config = dict(
    n_layer=11,
    d_model=512,
    n_head=8,
    n_kv_head=8,
    head_dim=64,
    d_mlp=2048,
    vocab_size=10016,
    activation='tanh_gelu',
    norm='layernorm',
    norm_place='pre',
    norm_eps=1e-05,
    positions='rope',
    rope_base=500000.0,
    rope_fraction=0.5,
    qk_norm=False,
    attn_scale=0.125,
    bias='none',
    tie_embeddings=False,
    parallel_block=True,
    init='uniform',
    init_std_qkv=0.0329,
    init_std_o=0.00701,
    init_std_up=0.0329,
    init_std_down=0.00701,
    optimizer='adamw',
    lr=0.000585,
    lr_mult_qkv=0.7,
    beta1=0.9,
    beta2=0.99,
    lr_head=0.00495,
    grad_clip=0.5,
    warmup_steps=502,
    schedule='wsd',
    decay_fraction=0.627,
    decay_shape='linear',
    final_lr_fraction=0.0,
    batch_tokens=131072,
    seq_len=512,
    doc_mask=False,
    train_tokens=943700000,
    steps=7200,
    dataset='wikipedia_en',
)
MLP neurons of a small language model. Each row is named by its layer, matrix (up: input weights) and neuron, and shows model dimensions 176-367. Each number is 500 + 25 x the weight over its row's rms, rounded and kept within 0 to 999. Numbers have three digits each.
After each neuron's rows, "fires in" lists the words (lower case) most often at its 100 highest values on Wikipedia text that the model never trained on. A number after a token or word is its count.

L2.up1110:530543494544492490538513501530456482529482490490504501500505524495526546471509499464499502510474583466455494510515487469507514458488474487474513500482487473512470516498523518451511533519494499526471494517479468487534486522482474471469519487455503539464510508477497463571515558475491459507525469473519468517494453511477495481494518480484506513488524503505528531528480534529456491536517509480483525553509463469476480450528516495502503457550488512481510473520458478469472539509463509494468518540513473513529531492505467490470500507463481528539477485512523458504488517537490454478
fires in: "part" 33, "known" 8, "details" 7, "similar" 5, "terminus" 5, "member" 5

L7.up90:457501538514539536532538478486524504507493464450553509520504460455452500500456527523493495496530464509540496521435500509510531512524481550500499473460505531528488525485495521504475475455474485503464469526505497465497515510483513479447524543499501499523471537544458462485489499512507477502517451515532511484534504522556503471502506458522494540519497467469531502516526539532482502459516500494544514478471480467527503495536487488494519492492546519493482472485516477489535517535527498441493501518459535498491474473537489478532501513474491526557490516543480550530515531508495462502
fires in: "of" 23, "other" 16, "by" 5, "each" 5, "both" 4

L7.up150:511508502497512532496493497500455509466522456434516528470522495475482525564488503475490548514534478500501530482495527496493492516533521517526487563530477504496469518485501473490506505462530508482470469470517553485473479486494502508467480500476481497511475497461516541534505441497522491506509506490519484510523510512526480520471525469474497516491498503466516476512496479458511486480532528513488505505544464484558514517537484527480518495529501447538471517524491495525481481503492492479529449524500527462481479468516553530532492499503534556464514514536492477520488511509491484462
fires in: "as" 58, "lars" 4

L2.up192:504505516452500497477472512475485559510467534523561483534468488509516517475437485503545493468468540530525465489496481482503479496491484489496515503530482505500483493519478503502514502463519496501491503470490487463465487449500496515515477511505491497533485550496489443528532529516489542493510489542497548505505503489487470448515463452529490506491496480457492479541479469519480467509517466528463539536454530462481482500500475530507514515500522471500464499489565460540517539536535536481490529482455516473506486530539513496503519524509468461468510499505519495492470474514472440493
fires in: "to" 58, "left" 6, "would" 4

L2.up1688:522511524505518527491494552486463519479495527514535499487499544535510496525433446511509484516506493518507496478508470470481473474509499505509530514508459510569512509467480497514571470510467477493465514459527491486509467443529483538466489513497516491531529541530493515501471537455470550489526475496530521524490484480511491473510435494476501499466469493507508463475496475511526464490540482507517508562454499499501510519473512536486520461474479505548500468468527506477483486513543492497456559457501496470505462475528459503525452505532540506476503481512476505527471505545479489496
fires in: "to" 71, "immediately" 4

L2.up998:524504511514525515482512503522502553523521470484503487500465516508511470498451509504520515503471548480527458491486466491514486527522492526547529454462459489560479531491459485483517500435500513500486511508469491469504507489464443569490499506519514513518508497498476484479544527501484508478490492510521463494492485488513478484539494496509503505484475510462458480541516503466505479491481533508497543485480500489480483512515504542521548533436505467501554443493555491515540536556519550450459528494429483514527482512513485513488473525477472505514514477504528412509489477477466463507
fires in: "to" 72, "we" 8, "could" 8

L7.up1859:509519485504460458475461501506503532482488470461478496469527469460486471536492452500505570418503502483430503512456483467544519497479520502476567463486508543502524523491514465519492481499490504473467531475501515464484513504531503476520492516484498530480531512533529507514483531508498517536486513497513568466525548476481498489529502501542489470513499513519473472506497533520471524540455500500518509525542519514558443502488498510537539525492484512520491522462449545521533554510522503524505501518529536508524525514488518509500511510490487427506477533514477460483501518492515495498
fires in: "may" 20, "august" 17, "in" 17, "april" 14, "ahrar" 5, "july" 4

L7.up1336:522509508562526512527487518496530564504483517496501536532486521474445528507542520525545482537492521473491473500498505444524471492523478480486504547504472493558504537488522459529528522472535510459488499470489501526483499510478523542486469483533495518515521492556485485526481465505440536521491471472512533516481525531472479503493476514491483470452491507511442490515510492528447480484482473477512533500484507502482521492489504478501522507494499461551550475544448480455483460499496457503523475485487516490479495508510524517521506474530483504495504465445492480529465498540462494541
fires in: "platycerium" 23, "lab" 16, "zach" 11, "pablo" 4

L2.up1969:515537543529477492496524506478483497491449499490518520506495492502497541449500502501495488491497478491502479538509513479480471510521470486491515498455434444497495501496536529496522473451486487496466466483496465534481509490533455496486487460498462512449521487508570508480478460491489493475471497460505499504465469477540514524520490492492500471469508480538519485497502484478536459516478504528455515481459483504523522509493471529469549469517506496547538511518500549512510497490546550486471502480478508445509484532528507519489512506524525461529540502537499454480501519517478474434
fires in: "as" 57, "played" 4, "become" 4

L2.up292:466446526465493481489518482508495543488496537445516477539480496516502490498472472521498525520544560516497483477508489480515509458482481532506527476458482467505499494494479534485533481489507498517489513514522515535466498498532473483453481532510532550573494510526461428508526507461512529470513500479497477557500493515513491478555468425510472487495486501455532461490494470468516466506521514476507517521466550490497485499498537535496505482486525524491503487499568518513499506521492535554474519518499514531485520500490514494474507522498439493504501510484528471495445496469464490483
fires in: "to" 29, "their" 20, "continued" 5, "s" 5

L2.up1058:465541464477480500513486519517501447520493485511482472476502528519498505540467504498544480524472516467445463477493530510502500545522484467511554478527482531535491535491499461503497476507477501536507469515520498486504480479526465538502535482515486517498513533520548452492530479495533508503499485522552494504504521471457485511486500461511520511519510491495506519477512493527546477525499531487450480489480503489504473516475534539531488497448534465489463511503503495463479536477475546460531515519497456503486482485522507476487520548460488529523461484509509479517497520566495515516
fires in: "ship" 14, "croatian" 12, "votes" 10, "competition" 8, "financial" 6